Weights of a small GPT-style language model, trained from scratch on English Wikipedia: MLP 1024 GeGLU, 320M tokens.
MLP neurons of a small language model. Each row is named by its layer, matrix (gate and up: input weights; down: output weights) and neuron, and shows model dimensions 64-191. Each number is 128 + 24 x the weight over its row's rms, rounded and kept within 0 to 255. Numbers have three digits each. A neuron's up and down rows have the sign that makes its largest values positive.
After each neuron's rows, "fires after" lists the tokens most often just before its 100 highest values on Wikipedia text that the model never trained on. A number after a token or word is its count.

L4.gate981:144092118108098095146079117164117135111121144112158152160129117129160098114130149122123108142113098160102096110131124136110138162136099180126073111106103072157125151107122153104144119124133110146123156096123124112139106095151147130117133089126146156161106143083121111166167113135115115095119127187184160135114119102122171121132093102121135158153095108139134115147145141138138144157107
L4.up981:178139105121097108136135125146123132134134086098110167152177168153193101155141101130124080130162112166131099149102129136123160157176126116096099092103161130146098135124139110147143147112134160157130120121119086106118154108138144116145100155116094117096103101134106130122107114158130114149120116175111116157097129143155122131178140065107121119102134138138143140124130108122072143120119
L4.down981:148096095180105138133084149137082133146089097104119127128146110121150120145117104131122149134154118088153123118122138111191109106138094112119130101106156168106121150097111061110189153114123090163056152151121102135129150173132148074115130122135138158133133124119157131092146116154141130079127119123131105144121146126115144142106131135135137109108107133155105130091132118128129153162151
fires after: " " 44, "," 31, ")," 7, " is" 5, " (" 4

L4.gate719:142129106098121073143127089131094113153155118119102134133091126092091117138110153144107117150172138169125139146122134162108185098148127150134101081107149117164142133126117144152143165101137072111159135152149128120101136140135117106090063106105106109113100086134176159154132109109124121120130125107148123127141115151133109153112147099123129133134112133149141125147095105097128170114079
L4.up719:119127104103135127119148114110121103166112090105120171139097129129116133148101113116117126119165117139138127131137128110111110143155124132159124103120161132152144157160169174141162137120147097126121171104175110134168093105163148138112125158095148143142101115163117155156115127116140136113131119160129103103133090159095116089125158117125124158160097127115152101130130128151117137138130
L4.down719:111108176079149107132121117150165106139146186121111160083157131145108135151127154090125142093163140166120142138155089114101166124133106125105116104139144155114150108040142110124147135119113054108105107147109156122158146120117097097112132147164104131097151144143163127165151084149126146149116145123160118106175088097114122117084103082130141117139159107122148107109132119090127122148105
fires after: " as" 16, " be" 12, " in" 12, " is" 8, "st" 7, " to" 7

L2.gate253:159097158083103148105122117146134103071174129137138125118103138143158114151088105101134162140121105125154086130144126154176126127145126146166124145095168145141117139163146106124137148150141114146152154160134128153146168111112135139133106157099120101095113166132117114138126112124157145097100099166133133118126166090136136139171145126132085132153110098184151156120110118140126112105184
L2.up253:148113132169134110109130098128072141126102145133089178134129135102132130109096107091157110131131136113125137118142079100118134116114126174082148163127134124119143144150177152073126136101176135131133155133100159104119149109137127150152168138093122150130141147112151105111151127103188115102125128160172111148145142142127147110155137130078119154136115094162141130121139107128116143094159
L2.down253:111106103108171129143117160105180124146135146156155141141117145134136110089154149121122131146123130141134119115102118120123140165111104115073113129135141135161131140082124149089139148130131103121157108148147098129133158156121124138096171130114172171102161142123179160057110114130117113144179128114124097139137095128114140128120113126111172116128188104105157164169122147116105180163109
fires after: "ent" 15, "ing" 9, "n" 8, "ur" 7, "r" 7, " date" 6

L2.gate635:085146148134137093114116115082137146116121155136126130114091095126159140137134094118135149175156152089112107133130133132130185175137144181131144122116152098143150121130109167081133084147161130135150150150143145104143143163138069138125117108134087180159085120131167147136091148146155110114106103148146105143145163117104176139135130066161152133089113144097139112120146125158113122109126
L2.up635:122131126101112173130130114149103148159099115143147133108132125096147107127097137100130124119139149107123168124127122110105144113137112074113134113125160128130107074079150112102116114156114103173148106136132105109127105107100104130163132082128130125098107111131106109138145145125139110142105126225087139160137144089130121130136131148121127103134124156117134157144155148141106200098146
L2.down635:142110142142133128106133107159147138125131179165103114085126122116145138134114109186109143151125135163148108101153093174115116069134120142157143110137109136089112127138110102174089133101120151115124119093151127159153124126100115135102154114129147118145115123136094126149093115152157111113121107094167109078083134115095133135119130145171115142111109085138109115105144143126171136110119
fires after: "\n" 19, "cc" 13, "d" 12, "leg" 9, " comp" 7, " co" 6

L2.gate729:171164157112119137140112157099104119147079132135113122163116142146071173090158158160096112149130116185104128090161113101137144084120121173150106154123128134134087119128145131147178114112170103176154123123128150170163128131132134088078149104105119147111132149132132122118136135151115074117121118143139100077128097098145145134084159140141132174124105120171142133144129120136139130074111
L2.up729:166121181158128113161098130134109096097098115113157152093091114119102146134106147109085093147121154128156108102116174118139151142184166098149116144092132140163145075145116120105126134179129113142115141097124104140112112103113117118114166141132091086119127136143117110128129127155115133131181121112190137139099146107142114143102135157108134158149124146122127080143103155167117094102113
L2.down729:123159131134119132103130144158119132142087130104140104142161080110119128111120112113130105100130100181142148164168124094097152166135112147106126121142135095134128106127097145096110143109147162154108146126125112125119124122128115148112113119094110171141117093162144089116165111124094109134108105134144134098126113122122098135148110152127154128096126142125171129119157147123101116130116
fires after: "S" 26, " In" 11, " S" 9, " in" 9, " E" 6

L5.gate171:143139155105116103145120135118160108053095135147136145126153132117153138080107098179115097132131139139131140123105123105127111116154130106084138126121122135113093122103110166116160137162076112158143117127057116140167151140122166107141091156110102120130130124124139110162111102147122124113131182099142082099101083128146166115125108129138138103114133078134170126136134167132175120134112
L5.up171:114134114081113126082107182122158085113141088135144157105170105127125084146096113116136112078156138125094181148128116143170109116142055106108161128089136117174129122147102160124169152085179160118172141152109124117122122148125116134157095136186102131134141142117122147095144126163120158125121143152162106132102123122188093158160115094151119148115130075115133140127102124125135119153098
L5.down171:157123114119122144139070122139128126117141131153143134119141115117143098110134092090083128144102095094117130139129160114172154128101088106074110104119130113206123096120153134101093083143159132133132099139132121097127126182144169122142189079140155094148115161132158145113128140117138108079152134133119087166157138147134113160142102140111141139099149095136087088099112075133090133152121
fires after: "born" 27, " (" 14, "," 8, " is" 8, "min" 5

L4.gate744:174125097082124081075127126164132117131083118078181136167086132116117140110170122176142167137158165135141137159061130154138101137107118133076119130133114145124093151125144127114147128133130128173138185109150127111136106087117159136127175129121147117120167116124137133118130136095142146114141109128169109127135108109122122133155136150131158167144152121141171120117084131171137139133102
L4.up744:169143110120166148138177112082101118158126128135102094165119136112104114119127169128148108155146127130175117103149177158156133164139131148135144137154140071139108154130127109116117121104121125180159097134164091141157098167139058104085160076075099128108149106142142143142130136185134107100157122109110195138149130133169145133111151118111107148127111108167096128155152090124112138108107
L4.down744:102154100093165154124101118086145167146174146110128161109116087154124142136126132132127131137135122159146153108171108113149134143151141169127138102157155169106145149096165231102159156102102115155134097129114188122102113109105150141101115153146132150092107110144139135161145120135139123115091150150134115133165151186095129139150132136094130095117125150085102098150154109104119116155123
fires after: "s" 20, "d" 11, "es" 7, "re" 6, "n" 5, "min" 4

L2.gate165:127137126157115139157129128135128184125094123144145100082163073162146093097169097159113149131117155083123131100148098116129152157123133151125085092117113114131138124124125166114114101147134101087126099125143110118109078115174121123117116155137170122125126170118129087105131143127136122181090152094135116124134071124117136129116137110088096124107113183162104128145128152116116165107132
L2.up165:154128112189115128118152141103155121114097133113136104138119087135110141157125133148122154134157119137098133075122140110122112109143139127119178149130117105119112091127093120127125119133103134127132176095127131084117095127153122127137117146157155132101117139139094115097127087146106108140165137113131133130137119128123121129149138115170181143111169124107138112122111095134112061124161
L2.down165:137124120108113101089075114185118090108135101149161184125118140137187124127097124139169132132102137161156116134159125157118106139122136097137138078142144130127116110114105129133155128152120137142121115135141138136161149136137134176079141156111106110101149160127136149151144131132112147160150126118088123148116138131122146145159117116150113097192079149103134131121106100128140102138104
fires after: " Ma" 23, " ma" 15, "z" 14, "or" 10, " m" 7, "s" 5

L4.gate491:130110138125129072122147145152126129103096158127082143126154097120125101135146111111129134107110120108120085139141148123193172145139094123147118081113166108165104161154096170146098104122073123098124111185129116097084142125090108138151127089157136098163141154129170103156125096127151122101119132128126117090118110086129100100142114136098136113087167159128106096154128107108082103115140
L4.up491:084124126135141126113112117101145143156146132162096117135110152121126104125146198161125116138139120156113087154161093140135123078117153163132146105124151073124130142137070124135099159082113118139154114106079102145135114170143151107113110131147100159099120123107122126095166172158076131141147094158128117148060194150203146145143142151101173142166115077124146169106102102187116147123101
L4.down491:140120168158105114115158110144131142095114135169158089156108137121108130139138177135112150138140148135127128121114104120124111110108119130103112139125150160130103153121158208128078118128128083140132112134140128117145166157135063126119104128112089130149140182141119154118133095107107149168088110112081142128107140127159080130154137111123143160123149112131128147098116107164095120152120
fires after: " on" 43, "On" 16, " June" 9, " On" 8, " March" 5

L4.gate452:114127126141116105165125145143129128113174160131148141151122128156154096113138117127132092159152136100119138159132118128089117147115137103124100071115096121142115151148140132141122128117094140106139136103124125159111120125171103096136100153156134154115168091122118174136099134148110136115119130140118170105098117144145046192138126114153136082128124140141127145121110161102153199168128
L4.up452:162118111093116067126162150129154171082133161114099111114096134122116143104094073128174157166113149154166155135148108125137124127147125101145135101106131118138159163143135161155152133139109107141174123101154108110113118145130150139113134131105097108104160145117100166120122066153141127090082121141124120107144091145171119140121112113111167118102131073102177191125121103123103135091102
L4.down452:113113113104136079096108131112136118102124124098150094112163092130105109127165140114139127181141149145123132175135110089114140107105148106147123173125139065107109150107118146180139115179119110148137130154110167117162126145159172137152107095120163161160139153147155167131080160144098158119120115172130119121099105138154126147124112133139097148140149118115095143120094121159117134096092
fires after: "s" 30, "es" 12, "les" 7, "se" 5

L4.gate972:138139096103141145121096155169123123122116136139087094126107110155112157142126153118140118153156140139092059154113092161101118104140137123153118130138163087156092134156141117134150156092117115162115137075113158107135127128120127101136149141133132134159096139108143125158098107128147176074142159135130102092129110096121131138143124149140154110108077079175112105091115105104125119129125
L4.up972:126094101116147139153110149118114157127118144089117127107100138105114139117165129105096152147119098129099105081124157155171110073149151125102094145133142140145157110142104125112141149109125136110162185127145106133161119163138106123118172127125117159096132110139186118096164150150128129120153134110121162134093143126112145132109131150186148129087106157117128114114127096080113121121137
L4.down972:072145109093130111177156140116072160096105145153130122130120101129139103149145094146149180099145141125117187140133121137118095119101140081156126113168146127112157155135126221122115155151127110142129071110104188083133082130128105148147098125117154102135099133141108132110125170087146157152114134096095124108115107182131117115143137106128160149113163140145150139186115096110124122094121
fires after: "s" 22, " in" 18, " In" 11, "," 8

L4.gate115:130101082110174166140147116126143106115086124136113124108146139112098084103108162086067151135147093176144127147134139104106117091097111160096155148098185132131116121084124146173156124083117145143131118106113128140124138146138142116122174084123131133108131134126166127144120129161160126127131131165140097121138138149134083163155148154135155132130126111150086065114106142113173151115102
L4.up115:150112095110119115118098108106163178105135115160143096138134122077126126129096159141106068108169112143099116093146110153109098099076152171140135113117170095095088168100073131134160140110106124143127145146084135097146130115143141107116139083139084079110110114148154119131112117153113122154110125134108128095141171138129097146127156152095136153134165116141123110120139113143101117114119
L4.down115:145129143119157088102156166116125132146132122135141128122138171135098118103143168137108144153145145069154160162114116173115097166139109152110140152146112113103110128130109164090146101124113083164133125091104174113096132119141114107137112160160139107063161095095115159077105074103125160118148137179188148115132148149074134145108116119099174147106140119140127118119101111154154120102158
fires after: " on" 32, "On" 17, "," 13, " On" 9

L2.gate437:165159145093116135111119121142119102129121134126114098131089145115141154155174113116101080157115167143125154116095147128115141112175141121084090118141183096182105094156157140130117149128103132079166138150150118142120091131111108119135114164113149112152115143103124135124136140120084164113161149128136152081082114113147117183168115110147117148133106158159126137147120150134149135159114
L2.up437:110118098100158126148113141146120150123155146068115123080119163098108154105101103141121122176123098150147142125072145120167094139169132100103118124129122132128136131148155091122097154118146173169101129129129153109138121086127132084142147163134168095119121107121126177110106112109130135116153097106159132143101116159129109154113151138150164158128078098113146101068109158155126085156167
L2.down437:195103168135174115139147138127110115153138108160134138107118127122116158167155153121114157094123144142123124117167127101100134096158150150133134148152138135164155102095146188113132139132156142094143117129129120103116103128118121104148138128121124150114097150115141122142124120107096141140106119140142147126130100132101072127163100130091152101119145154126128112175191122116093111166104
fires after: "d" 19, " in" 12, "t" 11, " In" 9, "st" 8, "c" 7

L4.gate99:157091157134118170122143153124129131101112118131195168126118115122103096167184117121135134108162169095167109102153121109132108090078148128110102116130119116168090162154157154131139104131161117095167105157142166114076117093116120166100148140119143109117133121153097102097120118130127161165153112121143148135110091145096123137161115124109068169170149113182148150137118143087120147162153
L4.up99:122123134133116147126123128128118165144124154126138114133196090143121157139146130125127159108113153137105130114111098134124113130108148112143154109160163159110145162125066145124081185127077175174181090049142114101153119095150089124135101088134108117110187160148135106130145154140137108089142099159119151135121113074125157099145137129096136112106138116108128124148175087193120082143143
L4.down99:153143147149135146155131125137130156114136109107091139124113079104134135125084146154162130143144115139129143120139174119154101135151121119154132150164099136165152120171130185117078169079133124099134129181136138137123149122085164119120086150123162086141139134131126134134120166162152138119145115106158141116144108121106091151126117135116174121143141119135132119131129145105146146157104
fires after: "s" 44, "ro" 29, "d" 7, "es" 5, "mm" 4

L2.gate974:127125155166125108124147095123172111148173117156108138125096104146139140150114111066094101130160129116170146095124104175105121139133146153147151181092138136137139143103172151089110112115176128081166182121136084144104143130135129139117117145101153153181102138122114143144071132121149177120121135114168103140156092134173171149094121120108135142106117142123129151104145152199116148119109
L2.up974:097117114123124153130120113124117183099113115131121125136147061112145132107118097147165150126101144087099149109178087155159143141107176112139122123145114095139141100107150158153162089129136099135179080098122130109198122166133097098139115123075123122151114127101131131140143142134155139122139134144149106126156111074136110109160135122120103155120135164086131119125115145156108150110094
L2.down974:152140140132107118126094146150132109126169121116104116098121138119142104098121183140124133130112146107144136124156112133143084078130122093148145162156114130120132128105183145098100163116093124146145160101135157121122104137086114152162113168089152064142121143160041170079140082105143141141129162090146146116114110132115168146096126137105136173120085153123160161106172142105080141125167
fires after: "ad" 22, "leg" 7, "ut" 6, "d" 6, "hi" 6, " W" 6